From a checkpoint of a small transformer trained on Wikipedia: vocabulary 13655, rotary positions.
MLP neurons of a small language model. Each row is named by its layer, matrix (gate and up: input weights) and neuron, and shows model dimensions 192-383. Each number is 500 + 40 x the weight over its row's rms, rounded and kept within 0 to 999. Numbers have three digits each. A neuron's up and down rows have the sign that makes its largest values positive.
After each neuron's rows, "fires on" lists the tokens most often at its 100 highest values on Wikipedia text that the model never trained on.

L5.gate342:509514502533470521558521476508535404558562438465541462505447406520532472442466454522481523549418499420534485462577471460485447386480412470532510521575470395477516475449557473434565520554496577534487473491515420476541487516532492468514534539486480462519478506467494479451505554483465509432445608498475495480493521574473558487468513451477497526557435506492460470521565483470440528474560493515536448501534492492516471521520436523537548549461465511524526479520525513532576494451492485447539527553522521558471530514557499498505490479482487495595381538568500459411500449509475529396
L5.up342:508525541485532533518463413505538460504484488432495479532493532476470452456507512489483517435479468457545536453556410513474469492476484558518523510520485553583458494460577548447460507499504490534495472534604552500506496511533503483534554458484433593464474496484549531533480469571489583481547480534506494432513500548462518449492539413501481495508471526595473512490508559451515414525552525511518529505437458483398465559440516555536500465515457476460525561506465468518487460539501483474515487468452446513502539469426441562495460474482515413563563481538455437521476494522483434484
fires on: " ", "1", " north", "3", "7"

L5.gate1313:513526494587452450523515483526533432513518454445518492548523465484457458488443475620504488542467465505506464500526483516492480585549489510454466509533506486432467526545476529583490504506588483483517478555513537511573562494506519504465522461507481499497521574477591457510484550552515480518507545465518515498490527514523511502502516592536375507504538530487507478408503507462518493448522543525594516515504496545543465492487489442518505521427554434508478524559533485568528519516425521478441507543496468487431462532544494521543554424512550433500466569410495539517520491478523545537
L5.up1313:466506543530485507594521532547451501445519538484560468447474494560483464532492517473451521536481480524488510468477472494438560482509501518497536501563524478528475523462521482522467466467511442471473536415481444550532497397484501539430491444509479507434517484509454494485538473472472533525524482557592542497433431492501503484502499459557437523527519479472511516482489573593491455451516502506424456553442505525547525511440429528575527532497428490534477489461478447559496513556448464519487482482562509545528494486527410455505517504499524473517547401505550449488468485445517465544
fires on: " |", ".", " ", "1", " was", "0"

L5.gate135:449490483509438479475523521481566513535562456484543542526450578443517512507574574511494503557525475551501486407533514514474446491518533541526480485525496537485476494503479469474485548564551462477611487429543447526453474437503488501400497426498460501505469527457525559492471458515527497467498541482563512496507529507521566482495493431547503468480519577510480569500434459510500489458427483476465478482530439498418454526502491480531547438456563504482578499568489479509541483490481523509474515521540532458517620453553534499482462423558439502565513515477542531467478460463530597517
L5.up135:455518529492517514528486455516445464489520597558480497464501500492525499486476411491446499499558520520511582519475460554455556446492523492462467514497517517541518526503506436457517482439548480502486519483559561477523540541465546450506572515509529509514549461520491469503419487368471552487507435547444462508458476526480467448488464486519487487498475511470540495583521500570459501538586467468497486464455495499519558412503490509455539466457514464465465439456459531468445513515465503444467468490476548586466489513577509541548529531452511429492448432423471495390491579557525446499
fires on: " |", " ", "2", "1", "4", "3"

L5.gate2247:476501428560491493480459546557514481564535495493448512518502526452523452518463461513537506500511506545528457490415559510521414491472488473556443553465467488487511546505565526552553465492513505411527462506486512531531491594472463455570541557482534515516475498516478514485603565481500427536478459485471530423491506537526437553533534484476554532548435465454521477455506498557435476526531530549526527499451497498463527533459525539531602544500545484511455575518495576473457535485462411553514563566634431557513445525540559493509535483540432485525503544487521498468478521487517600446
L5.up2247:463447539569501463485483548467509534461468521496509442362478576519539493504487491516487532452462505449472522499539471491450546518538499493457451484541484493596513510519436503406522582511472452473452476495526501495520506557489535517484426452549570553480506474519523503514572449426521489598506529495453550525472526403446541421553528507537508510509452516502518468583474465518513519538431591459440496523455552484438461514560471521539503575436549487458532523500517437532442529535513452449502438511475514508518510494489524478604508519504526538584480433500486465544498528447502456526
fires on: " |", " at", " an", " /", " "

L5.gate1875:496435496560515534509491473449433495541483484488468549551538537541503487546527478545493477487549462502487473483536458495440425510494448452437485512522473470594462504510572496520438465450486525463519471524482436554548450482490524513474472536417494514588549553482476500517516464480468525394511525539469543498485514519460531598497405489497482456476510454529411537451491507542413512533498520549462449524511505483516512553520482516502512513552506460517467522536542545534491455555493496500509474451488533521506458499528563495442477464570492501502479501491568567516510477529469523503
L5.up1875:529499507451447473494523516521526480526466459530421458533523475569549516456505439484522444537483456445519529510469512510508459487575516530480498551502444547528478525533487523475555602545490556492503547489515506585486476481497580509439532451564518509566457566549568506489519439541470541515442496521446528524512512490503464508530472488532553486532471450456552519529485493448527449527489500503527401517493519476545559554477459582462511482466479502484476522494523493443459524526501481409482477434450461530494432456490510442489511517548458451502493464510449538492514566564493486474
fires on: "8", "9", " were", " is", " was", "g"

L5.gate273:463449534469505514466514483469380483489470442500525507520505565480556497548494461491455614529525538544508490455510470500523487440550460489534489558500477437382500463486491467428507474498459508490560515511490515496440470488509493429537441499455436531496512540410495547476483480467468492518519488516547485481517523523481526539485436466538510505563445504502518559523483520557460533485514577451489506512491482453441432446480456475524490536497509485500537496505485518511471453457462561443579502550491518487547458603484471513508495555533483503531497467504519557440453538493477485517
L5.up273:526455510498439527491530526486462580550534533564538557481570514522498447459452485534500542506471535474385475508533493481534427515442483482486446560418544437444522478502540536505486551493549491502461485485534489567450489517525477444485511415483526538482517456509482487509539543516428516497518509542497465468499498504511475488531517538499443487534469587497481475487486554514584398509536484488506507520549462440513475502549480602507479500568470439461478462557531408533458513547501552523450457516481526494544511471571446468435544495513615457541499490472410542473476515504468473488
fires on: " ", "6", "3", "2", "5", "9"

L5.gate968:505501549552504501452504548508541475578502538488536481543451449490499406515490495578557505568461477491496465463437495536455506518503517490471481503512474444510497531529551487504459493517528567506537482472513432552529488562532438486434518502438495542565487470439463539520468411517511516440491544546479542492457499458468499527557579532420483502511516537475542508500437544561546528536487486491446495575515438559467506512549451571495584492501495521532539495527450435464503500530450520506446469542494524516562511514525539513513484459515475532603543458445566504488466508466478515498
L5.up968:466445531513441462572521519493489488440575494481510503526507538513550517515516485515515438516469471507439394487480610459567492564531509530495486557504431547509458600449438531587565517505405513443528534510496456516488503541530508519538497521505482497541403561525368524493530462434495572440524529478552517476505535486468491516498549423480525432501481466524491516483478534564425472470560453488461537508504539548520505490465476521474482479405498443440469547538426508460551518535448526499545543530539514558543485521475524483475511429512450517545570449513449526523434528486461510575
fires on: "1", " in", "-", "2", "9"

L5.gate84:488540481546527505468518464483507492487560481536540502565435593491570481430513518472603542538456498464520548489517490489514483452501561512549523500428507479544505470596559602458503533531539598499519452528500460473560490520574532499505444520436586509549460511471497502553447515426515570470580489431462473458470539472470546489557514499480459541562476533493522539488509459529557550502518467466403481506408437446496577540566491516542508503483501551497522559523559571487491464511460445456493530521538528508474594500575535548484520488507486490458505469457492461471517474465468512479
L5.up84:352541515478558463536560467495447568485457446454428526491431492475576544517527432470513539489490489421505497529510512515521484523436484496584502526450474498495532530485492471424484478475453528516500556508386499534446438472404509510454461533560515463483520510508547465535538542493452472502509526587560474427482526480537507462442490515550474535501553467571495433509531504555497440461473515444494450469505424499560497499485541562524476499461528554536504487497551504517485521475507554517499498543593544522514391460416554505535431487521498477435492413475558468484411517524423550487
fires on: ".", "0", ":", " |"

L5.gate1052:524510497427534524532638509522488572525491507489576552502471435436563528447559508508497529502495464496507483584460493427521513539540496417502584513489481494500570489455526515457562569466530521466531546471534507462415432539482536482512561527491516564541535515500525515458497438490421546481576536470472508592487536496423604490488542503443537508452553459530462497517467396494493543500486512467539470493478478460470470535529435472552482498435542579470495485476515408416515545489436575540491462501520503508538547479509486554471463477483493433478487515544414487463568509496531469479
L5.up1052:526515418476549504513445525471592474483501527477540517453542577564545499439469478575493449402469550529554560565548492552443474505442544556501554492471548529575529448511524511553530530454554513548473523459449435398513437536492481481567518507506471574435518554488617511550455502494440506491452562562510419455466529549478486483458573430516542532506510488445539495521450467460508561512465474498589401490438480486562535494473532547476486586518583552488524492478551473552503520494434560465462526464526442487475430499528461445458472449562452485474505535413542588513460450434463423465
fires on: " ", "0", "5", " |", "3", "2"

L5.gate114:481489575476530523517481465447498526495468532509516552475533557479547470507509556550501519571580503481455486444429483453505517418416566381402491496472549514444506445520453495490471506504499468480528502442486530535486552471417571583544552458466448508534500512483550473518530423473585537484521508577517423507477535508490511502436519516537513450456474516501499527481445521531496467538454496436418515529468534474481486505578435525536492492538535515522506534525451472559544529490505514486483571543476542498549478461471521518560511503550472465526525440594482481404440508431521507557
L5.up114:512516551449483551489492536501542544488485441434474500455588492549568469488623555484504418451530506518420531500471473484487484479522527542497508489497504492537451589502485530479491455522419527465496481493480484425534448436518480442501557505540462556440530498496542445414502467548485469461498535600561497485448542525457440480531534533474475527451477488476510572498482587475496496430510468477487512487514467464491491485524504525480467507498461392479531516488529433477514480568487449533507524509494508499452534443599511543506454449548494473550444494501506519523541541447461508467
fires on: " ", " from", " with", " to", "2", "A"

L5.gate1474:521445489489467494505477577503496475523529448513533511509550536519521553490461490512542467532509524528511497473445562469556509457458514486476514527512494469460459525478541555431475456496497534450489481502466412535515515533442507532500491480474511438574452532486512503456447569522515492514503459496504537432456544516532479379515554458535523516529460492512519547547521470599473515530455439548498483496532480498480462553487500476461455511421454481472485510398443536411542489425582478439520460511485553533560564559495587484582447559449547479466458506493500628457540567512510520491
L5.up1474:540559447555513477513506492477522528567513473469552482497488450492494524505510478565542589460442481539503486453478475503485454546478439519487500526471465513472488431559573484531516565545496519457570422496530519500568429498471471503488512434466527486559576547488526414508462496524479510544484459563543470496555511424523494509461460567526523533544490501472506504425447492468543533463405557496477512522509505514513516472556464572496475476558470522517456464487512471480484546486514500443444496478527508532513455433502468509439508493509495476461532496493470480449505509587512490509
fires on: "9", "2", "0", "1", " first"

L5.gate1202:471453490503486470544504506488462482534535503441568449545443464448563490466465470479492522484546508496542492476483482457525488523503470538544509510468462580522487505488467524504529438426573527504534562520456429482472465482422576580529524519440504490476546477455425527513554476508428479455554525477551454533436509418508504518455503510510478488502477530518505484485437448478489451512515501523502505515488464509501535534540515571496511492523498429461451524576541530464471516463483480507508532540420572429555493588527522498533464456565370485525463504586488495454467448459459514521
L5.up1202:473476506469536540529486521495451454456469433473434478541514540491541524465494487466565482545545478477489536483506519450424418527433533491560501540502458528523447568530478565437491475569564488525507507491488470483548503420519517460475519541543499484445541448507460552479578460482461441472483544498454542378431503518455505550578515503539489471459487475561462521534491428477519598462498462483482553523525494591514521520462491520542445527494536455480468529538580499557521497498521466496539480562519545462532463411440510444422503521530433546538462473516480455473487439516502542540
fires on: " the", " and", " his", " ", "s", "0"

L5.gate893:464536493500546532455411516501558492489532458510515550550504477480533508518541467487519552421516444490511473479547495459450645504508446450476533514446556453416504487517494529522447571481496466568502528456506535499572528486563604510396636569516469539476559439461517508540518472468485525546450481525484491522509473531541498501489435544546483476480520483497463502487501458559510540502473438516515477480527444496484442496533425530565545507484425418451476511473482500541511536494487503521468458487501475467480481532498517452493461463518515520536496510455531437503518498512479522472
L5.up893:515454563517461472495487444518526432526416499490524512530441480538512508526472436419489495455505518536598492488560522549453468523473543534505519509556510455473497459497516487482499467517481514483507509540521509497487466536446590500507518469460494452526514519477482483491497503558484487496429567499468511497464508459483503545375494476498502531481447490534462530514521503500447460483449469443536485557559438526528468516476463536455508455557554525572466400511524498525501509467503473508460548497523525506423481460496485508449465487533527477513570475494574561424425475502518550505
fires on: "E", " |", "W", " were", "G", " G"

L5.gate1860:515567488566498497440515469405457414504467515574524478460558552475464529530460505522469474559496455451486428511519541517488507458502511521479572592509519483491483486540574500512457484496459537499533468549518441456515461499505481472498539471539480523468475450479528502461474494474502573480496468460539511478495484525512492493466520538473427523495498527488458516511525472508521531471520506499549475538518472486509529477429456450519494422543474486491502565563516515556572512447530523441504455559440511480434511485527487469511557520545548486477454521537488489369531487447515478498
L5.up1860:519477543439477478520440536486548510522482486479508454512460503488393448558555535524462541472550522484502500491542462473454589470497572573503644495492464605525485472616485523512542498522502568495507505513604516502464462536513548423435526422450575552532536487455476519551482478488528509506455513517496399492442492544502477479421485520483508468469536549520419479528487529504512522453559516452509456501560458445536569465507449515552512501502501515511507539529475472491477476531497449457529432517441555516449440462497521464496482517416481510492419489453428512450471462502496481481
fires on: "4", "5", "N", "3", "6"

L5.gate1600:526551481486505486429527515475455503548581522509444543521450466538494566481546569561521490499496521546490513535479534551469497492433552532551534533515486501499424522563493470476553568518606443568482564518503434478496502494493497473445560513436483522462522562459456498517519422410446456509551509472418484471536508431524563513471440532410442466535563480495551481475515490501514489551529529485554444488484532494537470531485494457535475483478424552518502484500509427577495480430479542511452481485553433406472458454515431516554511497556470465489524499555521606512494501537469512456
L5.up1600:500455518449470465498490524463467477529567485487462515409494491511480516453487471509534551475477540504520527468521485514451517417498483507487520551535496506459523500472488523481498459496490530480442562496549486594532432506437485542433500458482483517532524405480459461542488456492495503558490519555545523485507498484502568524494483556508505491496509449533448464541557470503500479565504455479580532467557469522463466505459463515474533492433432441507528523519518486443523533567573591444499502508493499507445477529495506459480503465483510464521497476471494524502494516452537492568
fires on: ",", "1", " and", "2"

L5.gate1878:434447442470496595492539540437444493516545509507483447450497533419493525554497528445489590488471518487442535434552536476478460567513543438485472504555547500541488430497422494595543548475523455536488510451421551511443520513530435541505526440474471554467541496469419485523494453514542505483495476464478386546429511468459503510461506526465577539564528531576513441480431487522452554498460516453491460474520465499516487526519529549424512498476551397420486514552525593478482483473551494510484485531505549536549550512520493433476524482556498484556586417543529494464471481438524492497
L5.up1878:498464554445447491493552551544406480564520446525453517474461432468504570509492562453421499468560526558511575527445516514462507451473479467505517424462537444484499488490534492497523545469568517489481535543537485547596467525510497453523415501477457493493472517491449461459423527474599470504508514512505496464502476505489498559548481507373494568501520422547577490528516487510509513488482511501552522526493430489431490414471508493511473453520551462520486517484462471548536548456489470537477456474452510471531529481516497494519509573447479553504484536532483578544456523483511446472
fires on: " and", " a", ",", " with", " its", " includes"

L5.gate1424:517444469520489565460404500335524465500434541477530473562500442551485531546559522530533497425496474529568495526531595470452484552531446506460534479505486507452540490485478530513467590409416572546483436453493431472512464534488544512469522506490463522474495563474479495529537567516461564495399530524486469511497506547482444510511488491519459467521498477519498469438475550491476488513464495518468509567509469493492518516522531556471528496477462577509487557448502508513556501458547406518502440527605470553499504494522598464471466530582499469448502518426455489497459475473440541553
L5.up1424:533452491520552447512525521539497453484490500515488607553530528470572486519450522484563522505475517528502537518487486457452536561520494525498481519522493468443480526434517470453502491497426516500550477507482476502452480470544493551529444565496475479549512423549429450499525533557463523488464452486503421507573472505552537499537438425496549499468499524478514488541523473565482454456444509439465506504490486428530534463468420499395484510524440495537514446512435484468511520530486490488479515519500426531498560542513475465510528428602481437430481404530498476467582543495502453493
fires on: "9", "8", "0", "b", " GP"

L5.gate1489:470483574476554505527500537482518502509450444463466457479498492532461439489490468494469484546496436521505531508476476487504530473506486498520472528442521512525494527553466552519494545536537534514494561492519512538451489487428467487481451459510526523508511538487500549521513412439463511568500483520459439556497487443496491501549443425525508486500467545452522542587569506443506486518565529531527463469455512456491560498559464473481532565530459505487471515513465500516432566564475489538504445503510501493514478479558474497555496504497489520450478557489491545525541495423497472480
L5.up1489:503566499516500479447577528448515501523469443574449524470606548537538502497440446464483581563454489475509496554541520442495516511454469512569464521408522501514440524518496526458519546546533512473474515519526532510459440551569462531523506443483506465498516553510536528510476480538495545492417503525465402490496469540524515506423461521514550500409440565488504480495494432480488468493509516456605476520562543436463466480517499487504463488525547569531582563465550429512479455488495469532581520496463511479536556429501433574412438529472487490408593502546431549529513456485516455541
fires on: ":", ".", "1", " ", " that", " how"

L5.gate1380:541497532498520453521569474458489520463489494467502497454500460444506487536533531519459502522496569462429544489419531497506511494578538488544468567542466548565502417490422484525541506446438515502525471455457413602506435538513552542464494517487562512530551513484520541532519515523513525567546476522511426456485505422469558533515544458486570473528524527554505489489437473517467477544540532494427519464447522463508483541516528546533502565441434451510538502502421597467447587532521567434548449489541521562519489507559521467553507539464489452448500496511448488476520536492517500524
L5.up1380:543553483431475511534518502453521547475483529510510451542480518472594538559481490524522455518536532497469508506516510492517517460428526494474507480525487522502519440449498536471570512472510619573449532483473472501486368554457453542457499535406456509512511436518501400551498503463558498553484534452510459569434420505523477483436450492505470529483446469523497535434526531538548500497467457464450493536471476497521466455524559541611524602452467459551479562475492508511515546507506487468484481476431452525530436532481511529540530474459594527428510477511468506495469491505493452495
fires on: " and", ",", " with", " of", " both", " for"

L5.gate1720:514512492523577426411511480520552450525492529495544484504530460506447571570533458459529560431478492520444500468480507484468512572597491525474547433511456462483485495518530568519534448509532505462541530506547560606534539520536444492502532492540475496451378468493452561460499464457552593546533581435462498542544447463534556517504488509452500520479551534460478513492493457573522543514557505487455501526451492548494565468533515508557468480478440444537469522488573490452505546444470461480472480431495471419516423467438430528488474493564521520433477504504531516529483477482457525469
L5.up1720:543430531431466553439513566466575549471490623518548483561529478480443529480535520558532453467501535519528504440567541532476533491501492504458560547575545542480496468556448519439465494507458466518477441559463516499498494476457489495479476513451462495529516551413452537475489429500551492487459519450536503526476494517503495511489502500517502474528443437558526505377504464483474491528523508503502555565468475513505503499496500503520514488505497544509464558515492496468454470468514578440483503522480533497460519524532506410484507509509496454557487494466476463462508424452471443509
fires on: "1", "-", " c", ","

L5.gate461:439563424514489534484558535526499494540477560460593504552550539524460511481576624543491512510496396518479530431552536480562513473530514577513494515472552460488533508519487550533522512494516517496553473489469486489538533464541436539557431430423432435415463523567464523508487431507478529473467539550516550538605559494523486488418529491504470433464536505449458503451519516550480534486544483523450473496498471478498531505455420473489475529558471440462445486531488577604450566435496509579471445499578453515499512496473582486450483439463501536502550437489540488523459467488518431584
L5.up461:526514546498459440452438476466555550464474451481492433518514532570518460455501480557528471450490453443462501543551530540485427460522480563520556504504463450449464553445558532596508473451448544479467409576531535542503498484554503470504485465495436505468528550424538444468553518493485564458449458444494538517430483506462486530554475477479413575520555476566508526482486503498502526558455463518467548538451509527482511616469509538492528456477476553544473499540525493473515533561484515552522454497504514440513464468468491499458453527497559450510452497481480490581524463535442519573
fires on: "2", "ical"

L5.gate909:549412480519453495474424536496520528477531496505492558459499463503444508499499496527520500471485444455493568519503530485519538498486509443409441434578566542468449463472503505541452489457451526514582533454577537544475513473480518455515497523560479448491543493456516516475458500471453458492555520593470454546470438512511515474460477510517514490510553571569530527474587458498471456502550532516547455490507451525512454584542457508469471466491508504487484463489592491476540487542437524498517510539483571491496487525552514492429406482505496487426437456531527433566496477484486438535
L5.up909:526501550519479503463511546542485535498484474552527513447498565508459525466515462551505508526412465423540508574519462458501481513477485464493483520505525471506546550464492469503433516480495556490546450509482494530493533495499500516448517607527532475525425483453479551517467393485524477495514549508482480520501516541433495423468578493544497546439491535512492501554491504543469474454479515519451533541458515476469448520510501435530504530472529445545527501451518471427568548427446483559473522575528457505477459437456550573505435499462563497466506520503537516553466461552446530538
fires on: "1", " an", "n", "2", " ", "ip"

L5.gate962:540485540532448455460445560460465503512600480510481512486479471479479467478510512532486546458550491432504562501487525495460445499496499543500513500498504482474409501500484487467508496533539458460504500480519453505532504492449512530489483492468512452507485535455443463482501410538447556442530540487522444538468583459491477528594489483434550513470538559487462495526581547556494530507528569489604499435511465478570457523465565499484519592515464507440575479587517551440532429512486502525440539502482417542471522480524480489410435468541489529475423529625499489482491474454517494442
L5.up962:509526454480573540475586547525492573473560513532474489520555477476480510483443493509475532506478511454517485590539510503490484518509455505548424453423521455551483517522569503442530417494492448504636529449555564601503486442512472529485493513539500523476560503564503502504488473521527456530490511498576461478471472477476476558506536506540543453491505533505492551533500467442505472527465504570533520437477490477487487445441565492530456515532533532440463519521484479541473518510487469496489493515566477571541488518544483485505477442521523431468589544496441514525461496547564533491
fires on: " ", " (", "\n", " T", " W", "2"

L5.gate463:518482519457494428548486536508476444612587471446525478480495536453448426531500533463412501512566477523530476397513446549524500507471505541496508562527508499469508475585586459527516469552406471476468525525458502510521511519515456488587513521494469521560535482526506533464571452502491477454521495538554521453560449481531589546413535480441479514523522483561503503487549443549595543498567518522514501530486508521481517528548563530511577486510445502444413569462452520471473492440490529484522434534487483518492509552540487474550450478554488542578532426517489450449542484514490508431
L5.up463:519551468531438524502502440486483551519482501471510525546482499429504514422540494518524496499458426551527497570524490512571524536523434532501572551523523501432534514516493452516535495409504504508553492544479534508467506524477529476435458534540611471547521494492476533445546521494493498606548478522435508439534479438485555470520548540537471441549479457447439523439465502468486469491470455521468552526500563471582498530500443564443477498427480468471516485514447462545567506524461471514421447480499567511464415454548586546438535473446438552573427480509489504513467468475602509572
fires on: " ", "'", "-", "3", "–", "2"

L5.gate1481:477519485471420496476526498517420482508489430494526518472528502571492438549503530474482534534455492530442451492464543506487526515569495490473437520495476452466477545470478470554397452540522492496504491517544507523466450587442605450538537479490517573493550468500565447601502501508477514396492540500526506496535466410440565469491506459487528487457533547490473637536568494461462549552562541487455523484419510475503425495534499536478495516505431457474502523458536493549540546570485581520480540500537447425566473518475504407539554499459478448483457491505505596508520568401542522458
L5.up1481:574516609474397460494527455496504589475564481470482478544533565491503498509506437565554477544481531469472511508463479463520503472551480485447522471507542517479477509466534536476505519442460518476478490507556485558486498497532516558523482469516511477505463520482474530521475534560497509444522492475534471575470512523539574575516457560617503534486480526506520474518464598505504537532509505472564507466463487461472547433518490545519522508554506468551448550392492451553477513543479486578546463407479452553496497529516475482540406561529520483473490552499460584455451521464512449504
fires on: ",", " to", " of", "With", " for"

L5.gate718:512480536495485430489457497508399510547521542523585578520448525481471490501567568484555518465475457538465537455579551460544524507519445500425525553534455477561509541476525539459519481434479544475513458516528495462432574551431461554458450405465502509563537495531468524517548444542531445505489466529544528492508515470452571446464485544466469499552550484575513506461427497560566538500484430560488522535430451586488527542554509515474535427461488545480441468491530531532512470500401479555474497501524479458531491486498487513509495429524481472494426462501501477442468440523440469532
L5.up718:434447597463496493425551464477516496473531493454495541495542547503528499463552465551500480497458504449547474574521411495538491465466506582577554512567471455454515498520474402514496509463549522453429511497422522520480507495401494475563447434463492531459522475525521432400450483538396512463508503495478498463469481540455468499489530458497416468537461424597421509516490549497562556539531482491473482474448461443552461457500522570446561512487488529444501534501592499546498517566519523461529516488537507496520435529426556459407470577552497494542462473491490534439432494422522550508
fires on: " the", "2", " ", "4"

L5.gate157:532551467524466519499592505428507470508521504560623579543519539527557493480558460526568550486552504530499505509541580462510545459476488477485408441457497465530509496510518539469574512501554501534488461554574464469507573553506483519475552448446493546495456487534523533419527437458562529484513522507516541485445483492440477554469507499517546456479475523583455465482493453536524507464491489543510519489511485517494461542481429514565581469550485522530554438501456562445509484508514499505485565507464569475479446521528476490445478483484454586454492550378506479463470391499554438455
L5.up157:524547472510456523502498440556504537485502564491512452508466543419482483478531525542448509499437567474570482596475538439481487594484519526508436478522466547492626446506428503486532452467538523551502496497558477525492519518471482542448456481493499553574447474472527549459490512444483495540546475561580496553478499440466459513470514441564454388466531496496531521587432486468509444496466468442515509499425519536474469470499505481497473465482536512531531535494505444534477607523489595582488520449453552466567482471418561543471529485519512510484444485477531504510488488517485520507
fires on: " of", "4", " "

L5.gate286:516499510609505520564518499520438506459592442490442551502462511588509522547548478465437491554543519489499510416450501519520562465492533559574488488397487462478548480558483441442484530529486534498510543546591543442506502431547483451509503578504513506610447511519480485485416435501455509485529514525501477480455536536472478522541445503495470502487447530540513449511536440474501515479486458468462531515478477466499524521511539477527492587451531524457558480461531573484477489462462552501487515546496497508467468541538443513489483487464497520500480439476486489466491513489496467419
L5.up286:486567474483556441475495511476518481535473590488534458494494552472526470467426496466446417529513527551529441525516549530486438545484467451543532529549564520581450483431514559531545498550522413573518510452554488512470489516457479520497540457498495477448498494450493529489493468520502462505501517538435492475494533462477549475524454529543527576482455425464483522452551452478538550441505537481477491569446498463563445487509466531536494516579474475479489456437495464502467507453538505548477499530537519434494482510526491512564607479478520469485486512550491442580519510480523442479
fires on: "9", "8", "3", "6", " ", "0"

L5.gate1004:488554502493548525415521479471429469546471463463520498469510490523572518480540444455473513498514470521560510580441466414541410460464479496519463524470495493527435515458476514539485504521469503452480528525526414480419549503509496488582495565489509485550454435491483519540495446486430562456477501483524495521501529494551492563514503478500431517588403558466461458511522459473413469543540472413529506438455471443509538469548447548498507500485484474463557511533479517482497474493501485486468516486507531506510473504520476580473488445564547539484550485549505523460552502522494508426
L5.up1004:476463507507424509580549509521526500498512566578495504526504416532529499432516548503488488481569485550480492428488528514525451468480593462491536539535510540468513530575443463455512544492522517457621570503472545577452467445461440446569508487489557496563492494511495497532503438573486556508495500452433411523498483526466408532493597510463510509452464574521537471467505438473402500487484551484488494506461461438466514479478546490476539448480511463469529550557514517484430495505466489448491455489454455552525521530498525563478582544419492500518532441420563508510516474513542437543
fires on: "3", "8", "9", "7", "2", "4"

L5.gate1663:479467514519496505480486542529455513586533544528522475488465531492531477529556528474538463533493488521542513533526539554503418468586476480478437455484533537525578513496462550560547507486523536500506486476563485501512465509491430500422559514410555473547497476466599515510503445502536513511487514493466517488578528582458515477463493515383500518550523490460492456465571517485465442531540518482485467479454514479414521530518494509465559437428516572442506503485568507512453522466419536488462467532605534549534588492541452449496483398534490530516507486514441494513541485511446571523
L5.up1663:459440458507496449483502536472532446498487553498489558491493478507574569504481453524479516493473535454513458487486467464428476542461503563486382488485494473466449489471515537479474528479534577428494509453492499479501419407485621508502477515518509484518524463515502552530530525502475482494493537482525424514535452548462505469507551506524549512486411502440435564532550470453512519458451568451473497438483524450509498477528465475520460558543523519517519558460474473460522493529537536578545632458543533516461523468486514509518501515498483562432534580453443503495488461448502506479
fires on: ".", ":"

L5.gate1435:509536423482493523445532494421554478464490528467462521531458423462506465506515467558485495500544461472535457571564507493528519440499514480473463514507504505453458544485539492492455520535502547479517480525450582524511503583437533560501559517424500516581438530516510472470450484459565446489516474478521505481517449490560518453482480497507493594481516451530462517429561514511448512426538494487517528453476451449568521459510432561587522529498587533530551558474549461468460505474468513545528496585490527495526571531537477514448464508513517499525417512523490467447500532474506512456
L5.up1435:463516455509593520541535532493545428504540554478475488495557472551530541504456521445456509512542478498457512513508441504386492472534550519465505475504494480561530552558506482529522500472494507499460557516432526544447476516508503504519502524482543468534449502494456565451521457433522489493550457500506522499554484468538453572507469542506453541467462477493497484546475526460543493533477447524517465443521411500465546467527491525468519445476483560537541533451472442494495522543526453507466520573504566516528530510538516443536441519511533488454496487530453516548516478600501502563
fires on: " |", " ", "oin", "aw", "et", "an"

L5.gate1310:511488417445526561433542535490453417513556471546499502521548504502541536462544444494562569530431503555532494545440542455466574502498499534469483429484456517481475534477503500492459540478476520462531559403554526434469472513463516478507497487441472522547562542451481504393506446506441502475502524538432474514503480446468467499496450469546438472582471514518452555474528528525463421507498419507542488503501520596521463522458489496538546474460488504510510467535477472505436553452480502415488500547446576503566509552508466514498438449480503541502538489473478472407478520451508586490
L5.up1310:434532586560486523460477483515534499516502507433468482456527555524455562489578553448446465488525419531526523445391459488478602514579495503481552558510485530533421491507520460498523471506535569534465468523508580456479433492547494495546525505516515496446527473552464480479508425406478452502479471540510520549502510545476428532491529517467492506562475553484552435454466560498509484541521536566500531502484527470474549493533507536529553491508524538496542509524556481450482457547458534443433473500500577502559414554525433440468540514516468523571500471560560494497474488514474477524
fires on: ":", " |", " ", "G", "H"